MLP neurons of a small language model. Each row is named by its layer, matrix (gate and up: input weights; down: output weights) and neuron, and shows model dimensions 256-351. Each number is 500 + 40 x the weight over its row's rms, rounded and kept within 0 to 999. Numbers have three digits each. A neuron's up and down rows have the sign that makes its largest values positive.
After each neuron's rows, "fires before" lists the tokens most often just after its 100 highest values on Wikipedia text that the model never trained on. A number after a token or word is its count.

L14.gate769:528443433474524484453495460584507536511508538565521423523471462532447546486522545516494483460508567457473507464503566439531521548414477520498535502499452499551472477491463528476531453472504490558416494510442592502517504565571459478485546569523533467535548482557438550480493550505611579501
L14.up769:486485507431553549477496472550520520455524447536508450568494455517502507578499502553452502548497557489529433533555495507520473515483453487475497580430496586511468461551449524488531529537529568535539514480438518493574502476454445458510493518560463557485468480480546471570476512517531513514
L14.down769:477505536516537414471483502559553481504626514563558502493482492527512548462481524561490474572542562536568466543532502544547497460559498476510553517506471416498442516508502554442546475467544472548429520545497545527526556455488514481516501533496485412580526623401482570551471568497477492494
fires before: "1" 26, "2" 23, "3" 9, "4" 8, "5" 8

L13.gate777:441467535407508523558542493528517504504525532539466531524475510506461525486489456490455481453473477491494468447479479493505503576525510422452481512506386503486430478467521494517477434510483587528440470538466436507481521443528464427502480524505541500494512555478427560539533463526566460521
L13.up777:456469542507500545522512487474519516517557617482490514489511439443513487477489535505479559476458493525470523496515483498452490481488581614482474613403532523523529520499541450485509425437524504493493472531444523593550473506513520499465505465556467480568478521480519447498512483443509473534
L13.down777:498558462447500516440409444546512491490493504516518554505514478568487512463494569466519508459447545481499492504505510539514462466521568468451534514511390461532542512493489529524459517465543583557474436563474474514508571470505545460478460549494492473479481594500423458554496618501435476459
fires before: "," 34, "1" 10, "6" 9, "2" 9, "–" 7

L14.gate773:474527528493566531578587508512482472525535529566495498495458486501509459459440522575469478545522515570485544457464572465501528516534474375514493520531539566495582535524479495575525473498548511453486469478521528496522488487469529490503499480546510499519502581495503524493506490465538494496
L14.up773:518460500498495490494587530460518464477474557481475497559461508486596521512571453501460549471581474500476490484512469530522494514475536542482533478515519447477487475439560508566519508483577520489502523534446533535576459540436511505491560468528520417533469503476613491423452587542584520533
L14.down773:467578533540485550514542478493441502467456498538493497474512527478535511540543517485554473469533517512591482479506482520530466486501488496470477528450490459456477521557507521547486485486585504461452509527516470517565503534517546537454597502508595470496520483479521404426449477542493502493
fires before: "0" 20, "1" 17, "2" 13, "3" 13, "5" 12, "4" 12

L7.gate812:522461565497432375482529532526563500580512461468425456525526551573472433452541523527519500546469487460589405490552533463507530477471557506540570472477555548544546529573475551531464533472428563409505512455461493513436480468565492523441439553498558515507534511533393517494589492568502542458
L7.up812:534480507461446505441458514467472489500478477483460474447478483426570532466502480534486529413512554474455480501593412479446456505541445506508490499425505451495483466492508478470570458465584542483516501430554509502529487464440535481432437538524481519457531509486543536551507480420556482484
L7.down812:494508504520434528486597473514423498493495498555483499529524553534534472421520516477510476485501462544578442493439492499446505491487449507507462496524481553484462470550524564521488527491458437532486509549493433495468491507490398551473474441456477415489441441479505507547516385539483600521
fires before: "1" 40, "2" 24, " the" 9

L10.gate151:531512558544512549501497484503490472498539491496431495489503492549535511489590494531496518489565471524516521557487487528498431489494562449507517451588603517405484579501523529477453500510464487515463539499519470512392517475544504491461544481469509474520494557527513482548442560546482504522
L10.up151:494568480521454521453494446493518462547465443486502465481509519504463519526457580530553509548475500458517421564541563421542568520532521488520553474483497479520454586413552535579474492505505558486498496535496504527494492485441511422529443494550515475475530519455549429495467582451540466444
L10.down151:433514511571490479523540561573478504569505535453509500496541473458557510555492509512500459488475481508548581432527506432503585445491484528481546513535546471547552425513476482464507488512496516471487445502500493539511533564435551504518472508507503492474539573458530474487509498473582500514
fires before: "1" 31, "2" 19, " " 13, "3" 6, "9" 6, "0" 6

L9.gate43:530510540536477466486557459440542519573538474519464431534491429461524477514554429501460486513420528460404510580554433460490526492486566453510538542486457547531476450516489523547530587436430493519477494499551541503490544422477506460453471512489462474438480518559499518522481542552517452520
L9.up43:500465548456500491598527530542498481399559537499496503507563485486560477488483470531439521528574496552515540500515444524462483530466469510514574476523483454511507478486445513521411488488422451475481504543470580534497551509504445557495590469522483503528450484492537472401410461509444514515
L9.down43:492497454479509568503512587528512526593510560555451511461596600539495445585501523511485523509512532520524429517491409477523514471505474542481489566494498460527484495458478584519501413516485540519492489499520550519507509504510544530526519418472467507539497598482495576525407463430590536484
fires before: "2" 49, "1" 30

L11.gate466:488530465501503468505500548494449543551565549556493428495515445435461597493518507563558471530517552481509496457487452492456504522558530426486563466499453486597512480512499543545498416471520517445468548547513493481526542418447465466529468526541499518497510533555424581465479442537522553492
L11.up466:485464553494486478527516477525462434456459561526550472485521529551501527471535461494485478489554467528470557513437381489413464483494469575477520525430528496533470520460465528466521507503620521480521478476522461566440506467503532468509527552525456495463452471504493504531506447552577472409
L11.down466:521514518486465486503498412516476459486536543484571497501431488524476533499530443544530515550472468561516529459473497443422474480499468409521500525500579420483427522520487434506483501458541481488483460520564483488466515517465591459528561421495514484551480618480520495512524534533444565497
fires before: " |\n" 22, " (" 14, "0" 7, "5" 7, "6" 6, "3" 5

L10.gate667:500426466541485457474410500455531522548514499506429457512496489543501524489527606522497577526456483486506466422474474569451468436485543490435490571493494462508537541478531526489510493471467491474453515513490504513466551460514649482450514498537579524478527515486495475532475486488567491471
L10.up667:476517484494536521503566547503456480542467506465508484497517458515463441540530454485562496466552566543579439453472570448537605528492522487451534543485590582528503541429464472530470538570512475488595452458513554499499519524503484595486484473534611463470483495475483450460512517493512537564
L10.down667:587519493487504509536499514470574462542523510483508488474551527539510500453503597491424499549558539483496543555624535457538493472521431523476564560509478445539439495522468468409528462477557470471459479552529472537506452461478506415463451528436520552495498663396480530546470469518457504511
fires before: " " 33, "2" 13, "1" 9, " |" 7, "3" 5

L13.gate392:467563529490574484479456456431532499503486444585512450519564411404458388480504561518460567493565505516543585519498531559492408442500531457440452546518581478459498482498500474490463568530484507606452503461500489479502559501535531509463485500463491448464542542474504508545543507496485455538
L13.up392:576498488522475548433561575453534521507465496513475453463586500530515494474536498438489482484452483464516503516516396441459560477502510508461434516570448562461472462506506438496499430498522495477554449474519567514518535503460547492510529530505466456507445499552453477525437513454474461464
L13.down392:480541485506552451486422530490494509467467574557487494461472513478471490503576547478547466448554409522506558473506514480528449412523507503484467480494500513462507499507470469456484524570539557448505550463487584459450519503481453503494468487500447501556602458449541492447532439474544493465
fires before: "1" 56, "2" 36, "0" 4

L14.gate91:530514513476559483494504562516475462578492496562494466485468485529465470555494478467508488541539495489445460474495509498527466510460496505452557525484507558586546524504493460523500499459480513510482529427520551551427450379513495503493456522562438510529444526592475528493510517455547567529
L14.up91:463502514512469410495460492517538529462477481549444517524627558534455519493482461536479481442527497550495474488508493496478476497446489509514518431462526469469578493528570473455484465550462562481527491559517452466436517561447482540501432541464541511520557459516492488499462511578483554422
L14.down91:487497497513465513443509470470484538428497456537469540519538491439479482500503515477537470509521454475524457513447508507481508528504531470466521503481415570458514489562569481578514553582442515551439542471472454448492477533514451492497492507451521523534505594447531460523488555495501497523
fires before: "9" 51, "2" 34, "1" 13

L14.gate487:559492494483491396521507479496497561554544449479426504498441474536521544531503502480479514488558415447462490554547495561476531479484503534594511505506441468494481545510467474529472499521497423495384554474426522451564513509508503456471519528533498532472538516427486486474479500532452562539
L14.up487:466477487525523509520476473498474510517463572508530441459477457474471496506450543540482450510538468484509444549461521548501511469498514450534483449465458526514521519569552494456488527413457479497472563512526484473414555402478575497538554517494492487489537478513476411503440472536462564519
L14.down487:520519493492599508510502504471551494507522454505518464445542451454520548542494487492482545488489479526490567436512485498516515449496481500558484542497528549546419529501504456473402483494518536534419541441541473505537542498485509466530438546489504463498483302527473455472512500472562429476
fires before: "-" 41, "." 13, " " 5

L11.gate972:451555485514569500480523445490501484482439543556538418464474420520509499452500483487494503507429519512486578516490509506553484496470446424506428557527478491543468529481491497472498506498482464542521451450545567511501487525568534470542506489552489499534469524510439589511472506510511535564
L11.up972:489492457535490479460411470483519538497436524477496503542478499529568521483476534477522530448495519495460470485506533462465508517533494534497538411533375513518458527464516478472500534504408572452505454448465528463515442547518509519498531567502515464490495458509478481464509481535478512471
L11.down972:473501498582514565513477496515553471463450524454468527496517447537571506466526543507426552513524443444539544491476554523451507428514468424462530457581506513476520452530469482489500458515482570515603512488450578510446455514475575480526489559475498565494426445473438509491547509502502511443
fires before: " " 63, "–" 7, "1" 5, " –" 4

L7.gate734:557489501518459416570542488559525546525571489536466524558447558503482506432435451484519485469515493531543480513524497480496497542497540450507430495505434487508497486552574489509535493531526453441488452535410412429485583531472445503483502489502431526474581553482560532598487492526481483517
L7.up734:499535488519507525525454543555514484506476542516454421435463528505492513570480516507566417561512520471590495479537537396529468518492531545517553446475496478477415516490510411533513498561526501456485467488475450541452554524553499495527455481473483433553512503533555472488465491549480490506
L7.down734:505440450506444526535534500492464555453532438526497556480490531566495486429471455521446515456475521595452511512536495446544522492495557502474499505515520450545511479496532497495522500522472437513485545536537506418491541538447544510507517492482462494529499495513570461505575499478420556497
fires before: " the" 39, " a" 8, " his" 6, " as" 4

L13.gate422:504498451505432537578591499479450499493482520533422452462472500466522526428502530486481480517498499453457476496509519516540500550540498559488498560451429486521507524475514607571435500528456530506494461520528480478467486498460491457485509513442473473512535553548536577492435477468510476552
L13.up422:452485420447528514508495471517538537518481472554482467424432421456540445474473564496489499443505513469522440455489518447601460515545559501531511494448538516516470419502471514591512520480486450477518492480498477441576530538459512487503485476486497516478490479586492510527481490542441555488
L13.down422:532497512498491481506476484563519448492491429493516452525538513532480538554522537487452515496451455492514483518517506508432465512508454490490531530520532492547496470558547428508595502458554522483472532545439434427534525471505479467444466535491503523551528444556499449560543386550460509480
fires before: "9" 37, "0" 28, "8" 6, "6" 5, "s" 5

L14.gate882:479497537566493561540506423489427558533534465461464542558462444458476484492576566504541549559442470487526411445486561499528467422498570488456436470555496473440517516513450482494525519456447477534452548559423538479503574522498505468474476474493526459536538525497532563526524471415469564518
L14.up882:444503485537463516485515496504450486544496438538512507461477464503501466487495472452522475615495493485465545494553512523475456448523469513438504531468434494526526539530492493470502508472528450452471461460507512560499470481513515448472501472518468536553460530510470477550442503517555449556
L14.down882:519552534489472549475512496522482519510499524528412482444423549481514465516522485497478564487483511527554465587500551439525521502508534491455512480397513423458473485520532472452541500517505477442458473512531497479450490566466516530453548596449533456542537541517472471494491521535592516517
fires before: "0" 13, "th" 12, "3" 12, "4" 10, "9" 10, "7" 9

L14.gate291:488434574532458484465465490487486414475486443474504458521532446432554539478554493517485523494475474505529558520529444534511456503478440479456474610483469440545436546488527527557469506471501525483503540570536519444518501505529456470543538518498479560533570544443467506368540435517515556495
L14.up291:442469506459432440538421450525524480438511442503514522421528496560507447445532472475527516421453499549454489571556628503486572401451463559497467467500495471491517481488514476491519493502442529466482411491522498464479466514475448576570560551442482525566513485512498521385573502515484472518
L14.down291:571509460480509489497542526488485579482463471444541471610530459493465535481515493563537524501554497479549530486447528414547480540517455494556556486516437521489448476493499484511470462452585486464570475463538496474541531528548502399511572382504463515477490531421524542463533495488500477579
fires before: "1" 52, "2" 9, "7" 5, "4" 4, " |" 4

L9.gate152:501557421480551529576552477513467523514458451525488451479489555471506489568516444497511470539489462510456558504507470438529480552501438537490563500479522496453505518517513453507478433514486466500451498557527468441608492502449429473549491548499470468464435531487519447501478495469524547516
L9.up152:435429518462515508406417500502485459506463572468482533514492527516538526403554546480510479519538529475481438550546527479530500499496487528440427509473474472515491582474572561516521490461465490541532466476489573478545482502483545565440510489451512476530446505479423463486536435548451505498
L9.down152:517464500559473526533499496535478500538512493497565463456547488533527534509494491609538426516482526491513430542553440499580538433488507599472494469449428516520523515503440555523484529514506537488491429484407521474484552538476510549505443492455498473474433483512434405515425452528515521465
fires before: "0" 20, " " 12, "3" 11, "5" 11, "8" 9, "9" 7

L11.gate463:465494470481542532571540560538522473595504564540573500505417472486449521566493453515431467478473511455493471569455472469478466490504416520528502542472497494525509510483489501493453432463535450508515559563462527519531538493480547560505448569605565536431525518552510411494433529496555504544
L11.up463:460456513543513549462518503514521494521471545592463490503487479479487442500534494501492529517597464500504504557494500510506491510541477541451514526517501487500563566494510486480445549487500516526483536483472494493518516480432544551500527519501391498506504508552495517538535515533532565532
L11.down463:456476513517533498470448478442528458477470447456506513496458416556507493484444499546545523411560522529537497498476516501502486469482481477589493466496523524509500490429488424526468504492535548550500478423513453499508470471519475574526443525525492462517499300534453480534551486482471552509
fires before: " " 39, " |" 22, " Episode" 10, " |\n" 6, " Television" 4, "2" 4

L14.gate905:561521513479484430472492546461499490486486544597441511515464464471538514547486498541457492529500529555509489505487544509501508485483519455529563502505479497540516457410498508474445455535495444530462395447466468516522444429509453449465528551514516537550456549471524522492558557488488524574
L14.up905:597501501576513586457510524512567499548415530493504458495536519514489548540493441481484487474439565561550448451501461453553532447508485435501531512444475494527518493469512499525459477522510568519474428453539497492574473505461460537488435520546536462495434540523536446488497518543528506526
L14.down905:488479507567621443503502579462557552505435467430509541440445537425512441472467456506527499571436482514526549439470494528594489487485513464540523456455460540498463455498512519503471504540444554555523553483466485488524496496466484529501468545463503520514462507442580469473483545539519505435
fires before: " " 65, "," 5, "0" 4

L13.gate831:519445493496442505506575477546536536489488485536527482541438483512514487548475461400521490532453470438509495554544531483469483576489530575537613499463463561515464471577484467510533506517505586508444566507480553493511513517432481517495428573534553524550599538553532511544487475485459450512
L13.up831:449498511531446490552524460543487505436446554516486479556465459432534470561555542470513547513508487529621408524447487415537445597482490514485482500421471474581489557478508488508472501518534489498518482497523458461444536499520516557490565485494451487504496501569495415525488478513523515500
L13.down831:483535476525475500533458484516536502536471481462485469522481481485498474570551577526500519453479438473561477527526534439531577473502510525508497487418491492500543507505557453483444497480507517488483532567519526511499511544529488565493431484518424469560466588514566528431549476547524454503
fires before: " " 31, "s" 14, " century" 11, "0" 9, "1" 7, "9" 4

L10.gate1:503495540583538492504477459533474504453462542492437466540514467505492448529521508503439529558470488501449505514475480441530479453500578477500538495428521530554521537488498559577456550592528501451495433490530538481438424504455488520475467526467438552435429578523458451554509528441534533543
L10.up1:517531491530497488567500502506511511399408569423513469529462478457476507507478433588524477462546528551450456495523539496457554479537506530560553431474484503470516447484533465477541559558489498492513458474504543455432497566494473548483434530460491537512593476498538513516460625523506584532
L10.down1:523498543433513490491510488407518492539517547485497505529478554548519505504480470507465491570426495509503429544485435499525535558483503559492502537529515513497516501467496472518503547471462481444493585545484517397516480426512536511461471499513527595452448540436504449508428541581544553488
fires before: " " 36, "1" 19, "2" 17, "," 10

L13.gate742:546491538487530473485495494448527490485443480508468471503503503459524408477503498447522502484605509506487455524487535458488502513477567522473541555529476542567532574455507518533467593575440552525506515455510486471512495535553457487517519493462476486531431596524459537503456487568431475558
L13.up742:547535488444444496543460483537478538541495499487445440521471446530420502569492415531488518524510516484451442522516497466579504514449535453516511471563544449486472527474493518452490483465462558489523555517484477486459526508505536493471468550489460464494523452507445495482517558465559547452
L13.down742:542515533496458525441525536500544474533487559484455483428509548508520438516511457485481479466515511509498475513496488495493613479467491522465497533494454520524508528529491571535513547484468552465527503463471468446535427520493482473520499429486411489510505627509536488476490568545500530458
fires before: "2" 52, "1" 43, "9" 4

L11.gate127:559446476456479480492539458483527519540454555537506474489446525467470527538410450562497412547489533519522538452389574400551519577467506487465467585518508547535524506510476578505482518487529468486514427577502513497487534505517502478568520483483586428466499525525500505545482517518577499545
L11.up127:511504503458440491534433441507499501471500559451475455501490462464495492563475511485585487561440560537511529538504483499471413453497501495462502503513511525555487436534524541523497548497545549445512463538548504497555510485555591414455499542548459602478401497469474554469544554441504518472
L11.down127:529498521453551519534562559472494491519458461476449502530469487450463526578516488517562522552514539519527569429486499512527503513487498500575538534479496445484463448513561487470522505530488387487459516478518425513484557468508504500507501437515468486549538476484511509510529449487477566453
fires before: "1" 19, "2" 12, "3" 12, "4" 11, "," 10, "0" 10

L14.gate627:553495492485555492502559489499501466507459515469461490481517515509487452461495487545494519470531509508420444612548527447521479479525499482539502523515524589432494512574523479579483532467487512431486461453485488527575578546494497416513427533457528528419525543509507471522510515450497483564
L14.up627:519438552530525469572497499522468530491454470494455478514491549467538441490575479492469485454548491534479506593525441517442442497534539526458558518551541466438521558492551479474540545515555488520478497498505522498547490473495530573554513492486512520475490494477475451465441502524541462508
L14.down627:526517448425515525549471490508483481525515450485472527454525521529516492543480439447544437457512512563585474542491561461529529514511514555496437568446490561470520443504454509521442518471495575518582441486538526535490508477463502525509518453532519531525442559427486376519415495535467442455
fires before: "1" 34, "2" 32, "3" 12, "9" 5, "8" 5, "7" 4

L14.gate286:554531588515496446550423473481428493505474500540532460491457420483566485487477521448538543492562459500510587470508439501503439545504491523465427500512550492451521464549460579518525526537542445463468505452507555493476592501489551471513575523464485498421527528498538541540484537482548508558
L14.up286:561492561502534513455508511460569510499447555519491451486611424540545445529407480535452504509497483493438514484512457504468434485491446470488458450483486508536524510457457450596506454491473568438559444516478486468455515500422546448548534507464536429375489519504516515482470516496472525482
L14.down286:480535560436489492489494542472474462502495517514446460476529484491445442519522486463484489539493506565434507565490472487459527500414505490471467485493504462540567524459464570484424570540460429496508507505585519507448503418525499498524480490486496497501503468574464458437423504527468464531
fires before: " " 41, "2" 15, "3" 13, "4" 6, "6" 5

L13.gate903:550476490564475523470532459496498514465567547537449476492517507443542441530521539549464530581472476527539459455560531463591518481497537469495432482496497474523483574602506587559520500530423550529484529558537460473522508481495544553467527447518501507471453579492426531499518415512491463531
L13.up903:514534440540488488513429475447488480521392503506502499516505539466498434448535417479518516495486479555501516432454521518509594464458561574551509488501540575495490484494504519560484493544511516490524411548488474499547466516465462481526489515435465500465488475471441505499532482552537582429
L13.down903:499508463461523481580519501483502570536500457518491489510520506517496516507454535500490462497514539488478591461530542575420494438509474469517440497499520505524507563536523431425460467462478434500395558517513517530491486528567528438500502492520530475530531490471516499490487505445496428560
fires before: "2" 18, "9" 17, "8" 9, "6" 8, "0" 8

L14.gate287:551477498438475552527557493501450508469509486478493501457464565418554499530546480537443519511555491436413494437461530502472456525471542521603543562537516552491477506491463524541551471450475443452508465557457486478465507609475538454471437547471528547453546513520525485505480575404452490527
L14.up287:486475492505476492537456460505387509406592597521520457526498488460498419481483441515588476500516471483466464517428598514465599537503552462584596512536540490521541517413530557451460443466518540407527462474488482549482489569434535406559549499534535523523516505522433502566462478475552499495
L14.down287:455527548509514478522557547516494460537546579462455504535451516407460555453487469480500524561414524538513465478422556520490560487459499497433443540532494462502475533451541541480495510578488493469547492508560530554484518585527465478451472536444474518457454277559497618534558552509524530513
fires before: " " 42, " −" 7, " +" 6, " ." 5

L7.gate562:552532452517493429410482460547474477487534497460529518468438547602532506449491472513562469506549482517564496508485571478549540512525504458504541527550566542473600522495439506537466523517470543475497493497550545493430501544517495422519576497537556492479547560492457488563553382581532567554
L7.up562:473495503520489490423454454531541515524472486569523499502528515577493452471538522478523526510484496455581413570538509528465494427495590546479529496474516497457537519464463482537538461503444530485516498517458449528447398511471439511491529566529487518522560554539509460408511469508469472448
L7.down562:503477447485489533530533507478480466503499500438501453473459392493543589463466494512470536550535521617533511499525514439562511557507477505490452406411498510496504435525571460470533486491557490437478522517517474482511522482474558474499534526510602466514461602514503514468474511501490531493
fires before: "1" 17, "2" 16, "0" 13, "7" 6, "." 6, "4" 6

L11.gate922:549518500511424454602513480509508473484511405535357454446461506505492535526426474446516465490491489514505499541499502471441481436515576446489491528515511477511443433471552589582552511591478490468498382453523518538494505512522541488504440568515506491505477518514519539518511436495537543464
L11.up922:518467517463500507549520496496502526500538509452457515517487527523504554456513508422468520476497514539547483493528510506493504503533616483484507478506435514515572450567538442513487458532446510456510443562459448420490539520468480510520461474493469475613469480493526552442527509519504523490
L11.down922:514433501482547577523525531523501506495480451428485509514525489444483417462497505436431504483468526452476520461465422534511493556501612520443529551522537537568536555488489525663524524492481524485520610533481504491504502443510450575438488505452538486488528429497512495516468507488520527470
fires before: " the" 35, " a" 9, " his" 7, " as" 4

L11.gate250:495503422496478546494448523468463524547492515471562450478445466448538564479467492553542450493510514504491523465592494483536504509510506458485562521499485546618449508509556537557511498489530506495473485462458512488567524544495470504580519529500499463463448507469454509549491456516576515541
L11.up250:526515514465492594475473572452485618489521485440548540530453501539500544481441519538455478530505451489534466494488457556542493490534524543530473435462470519459554496548489478509483518527563557424466492530424461525499499527438490549530511488453493500498513492515488410573489511488463532498
L11.down250:503506538481503452425522447533501496471457496478540521467484504483578462501501454438572459565575501550530530520534551544504569461500479506538436446467486495589530462483505530475552501532476517477542482593544556524529527498515574529477450481501492554507531580497546466567530500557495531424
fires before: "6" 12, "." 12, "4" 10, "%" 9, "1" 8, "8" 7

L11.gate867:541566490468514517476500499513520534511486546522562478521496492497531559450555494475527531497478523468498516490496539525559486545491578509474482535568386485644470503466485564535510514598502397526522473504535518555496543472490477519499545493504464398531469533475481565479536416499547504560
L11.up867:429518476415485490505476469516502440449438552415458521520489482551512509484527535475522500475535533524545554501553577463508522503492453520419486540461506509513477492565566541431542558506441511455504449482507426443513461529546496520471411534456556433553464523518490566442552515499502497506
L11.down867:440503453506576537513458509493547514504578558524539532518477479484480524442549568507455536503546477445557505538463484523534546392516530516423499547474493499536482526504490412411455477531463498504517477451475556553525487460581534461485513550459440516428466502498504487478568406467482501486
fires before: "0" 22, "2" 21, "1" 12, "9" 11, " " 10, "5" 4

L11.gate567:511503420496484499491512491432476485523439587458500410439406460532531472446418473450514498446460506459524439527495554436546519528490438549472534495529543602499429495540515612477561445463484490488493459488484563483492441481479525509528485587560533517472485512519436445459443532517594470564
L11.up567:464502498533543466510482552474406443504497475433514491551449537491465475483518540517516530547456483464568483451542501565570479519502449493493531535541531526536452514486518500523463555548553458488508554517489536519508447425515501587530519568545463554463452493485487519496503529461554511543
L11.down567:574473491473455532428509441459480468474479460458472422505535504541545441493420462505479532440442536548490512498434517490532555514496474502552567492513508553534533502417535543591496519497472561534562537513457567542484471504511456457471513497489561459582482482491518492531506561443630457530
fires before: " " 66, " Episode" 6

L14.gate684:543475461565476503472492461588503500585501469585547499541453504457430519471510542533491529550505463537552487511497501496538571534461507456445456560529418557528457545582507532550466439505479508533499547494470507497455528466547551486423497521528473558468549540509457513508516478479507514528
L14.up684:485586456470539511464491554503519534512435546539418536447500413476490485484477499467606436467499547533448505448472504487541492497493514561464548517481542513535415523539540485510523531506464546456523554493492475528513508537523509557523470425558423502505514539532474453487523451514496490602
L14.down684:508462523579453548489497475568555543551484438520553519491527449477474555486469542487484560513451444494577495444452514514506435565502452504507482503452512483484550489546490518504516554526577426515464545534421460433541552488486476430461469450505511517497523544551542474530529495479424567490
fires before: "9" 90, "8" 8

L9.gate843:500509440558482487447528475451453573478522521532508447490448480443477508463456458543513513510505462540523510480484512503477465588458439511510568503474552562575504440521474547499512510529508516497484527505520447593465506549535519464478468464523485517502475535521443484446508534457552482506
L9.up843:504566494518520513515515572493513526568470453499529490477449471545545463527563501440500450535553449400500483533499449470455529480548481599502422487518558521519577517480483564512452523449553508433487565425446444507571496498400512577494450533484534547506429509495554423486476439538474487485
L9.down843:458527498553468419476515490424518497435483450443491579451527563475492425489480523444451563500531419469508488500504525497501516449490532527542525489415493498505451510566530493559520459518445495478486512461502482532506490652560523467512565523521395514461517391454530450508523462492451428506
fires before: " " 31, " |" 20, "0" 10, "5" 6, "2" 6, "1" 4

L13.gate227:529395490507478464455498511480528519513545550512486484528485467518475579470483490526544530600519503454486468466545524477504501507498492519542532508468550503552533499448549594496546538509496551478438494504542480494550458479496519476479442495517563507434542556480485584568534455495534539490
L13.up227:523538491435575525492436468512523475421431506446479552443545520483547477456503425467453471465500532570437508521542531494534519448461519433524586491521493447409479456577530540498586499419519583522518504458563493519509477552495421521534481513487540447508528520465478446545466476510497526529
L13.down227:600472508483585462503492562501529497515424503537529462497507527560512485481528506509487558499567465581532492475526466530512499546526450494510471540608521509562489425551522481453469502488484411547478575471513512482490481547456502535484528441514414521522500491484447459520477518462516468611
fires before: "0" 21, "2" 14, "1" 12, "9" 10, "8" 5, "6" 4

L14.gate829:549471540549507520520549591492429465516485434511571509495439424515426548432536511529551441542505459489547501472490481477578534452500495461466494525517489498540488496468449499525503505466494401543476537511490492497502520490530500432502601485509462495496546552495449516496511457464557506518
L14.up829:494488451468465494487429462508564465529459527535500422500519540472489536507528567549511537456512521461489467514490508517502514574504580498452503523454534503561456509533478521567492467537498507518481521436557478503551529526459483559547520572445546472523504502567552455483473513553418532453
L14.down829:509485606607525516480520542475480413561445419423527501463481415425482513518513484480515520506527424428589439451514539544454464513515518497404440474530439487458524494558507503488473403452582449515509526558464519434553483444502469477432514521470510498513515565544508565505538463472488463513
fires before: "8" 56, "9" 19, "7" 16, "5" 4

L4.gate740:508471547485569455480480497493516517505483487550552453487386482456467436472571517506489499560472476532397497534532545515470511430492492469464573520538519499540481530538497536585500568568556439434490451466551463582499514514554533436460431536462511531443478538589470488574525521529468444539
L4.up740:531550555496521541538495544436446469483447510509463478550548549547520465522516485501483485477580491506499514547524502502474552434556510498534508558494501489473466527562501427482522592495496489537488488435539423557463487479546528493471471547391504467483465486542587539487547576411482537381
L4.down740:475540508479548527533477599475391482501503522544474529534546501533497474489548483517475563494535468506460474534492525472467503474531529502500521535449473496435489471519485446489467564508533548544497498462474414553461463429551556511435470530441482424523524618535544494502518540379484571458
fires before: " " 26, " (" 26, ":" 14, "1" 6, " |" 4

L7.gate505:526554577558469369524539525547423513473487478467508488480472499475521485559519476491524500523487542501489432572485426467426533521437482485540500495484536515561424565542536522523483548494494517464505513497515398469503498449528472504480467521485455548496441545503436494529455499531546498447
L7.up505:476520510487450494485413416422517462572436528535532434557446448456476496423502560478504551538469488479569506501430593516487557554493418490442452502452511487521456481497531596471497518547523543517480551505420567440455562433508534488474463433470490483485509538472436490459467587499496480509
L7.down505:525487489527466453501485519520481511452518439384455505550507487492519446617502411460488513530478367499521531497472457536471470486484535511484450472429526533513478463491475529509508541495442580399470477488568534509457532541491511563592454526471439488498425438501550471503464470546468482521
fires before: " " 74

L14.gate619:533402530491501460477416538555533484446613484509413444502488478449513512512478544587510475467518523489480517538554561477543457476478412484500539490520551414534508450483501468595639579531512492447450502492488492505440486476565531479488509487505536508464586509524452507481540507487526499419
L14.up619:510498483488462459487471505460484493446521445452468538482481596515551488536416551518477556455509425533467548526520519539510521488489527527488529450498449415457526515535528554529416466483470575463429516469426523556475478486561472506521492558407489506489573502529549454468506545515448493470
L14.down619:492553576481586539531507523499494496528488528580505469460515411459481486498525459523513504517508497517501503495555532532492572459522512607511457567487499452435485412523495428478515501509524524569580468458543493488505555460470499498484487517518521446505457496372486516493507518526501577545
fires before: "9" 22, "1" 17, "2" 13, "3" 7, "0" 4

L13.gate599:559491516491494547523542494445459579482476511513544515554470497522469436539444442545500470487486500504513494495466526541498438507518509532523456551528514592493574459591394505523447518509535421424481432461504547545434477504483484493562460487489533570434439525487503510580517449455449492572
L13.up599:550510546511506541531547519417501563466488467451561507548554499547458430555482458497525496523542461527521466503491507567478445435513521495483434541482524553440538476529452474554428546498492503481507457507469465555461429501467436475542436539497459531390455528476512471546506528501484510528
L13.down599:566467543449445484497511520529486495500502512473450485527469518495460554510452487485530525456519478519453501557485575533425575490463503549410468530480466481430486477413558506494494474518420542462563474499473422543475455534432493434462520573447538553450545410458458527519585460490449577551
fires before: " " 64, " −" 8, " +" 5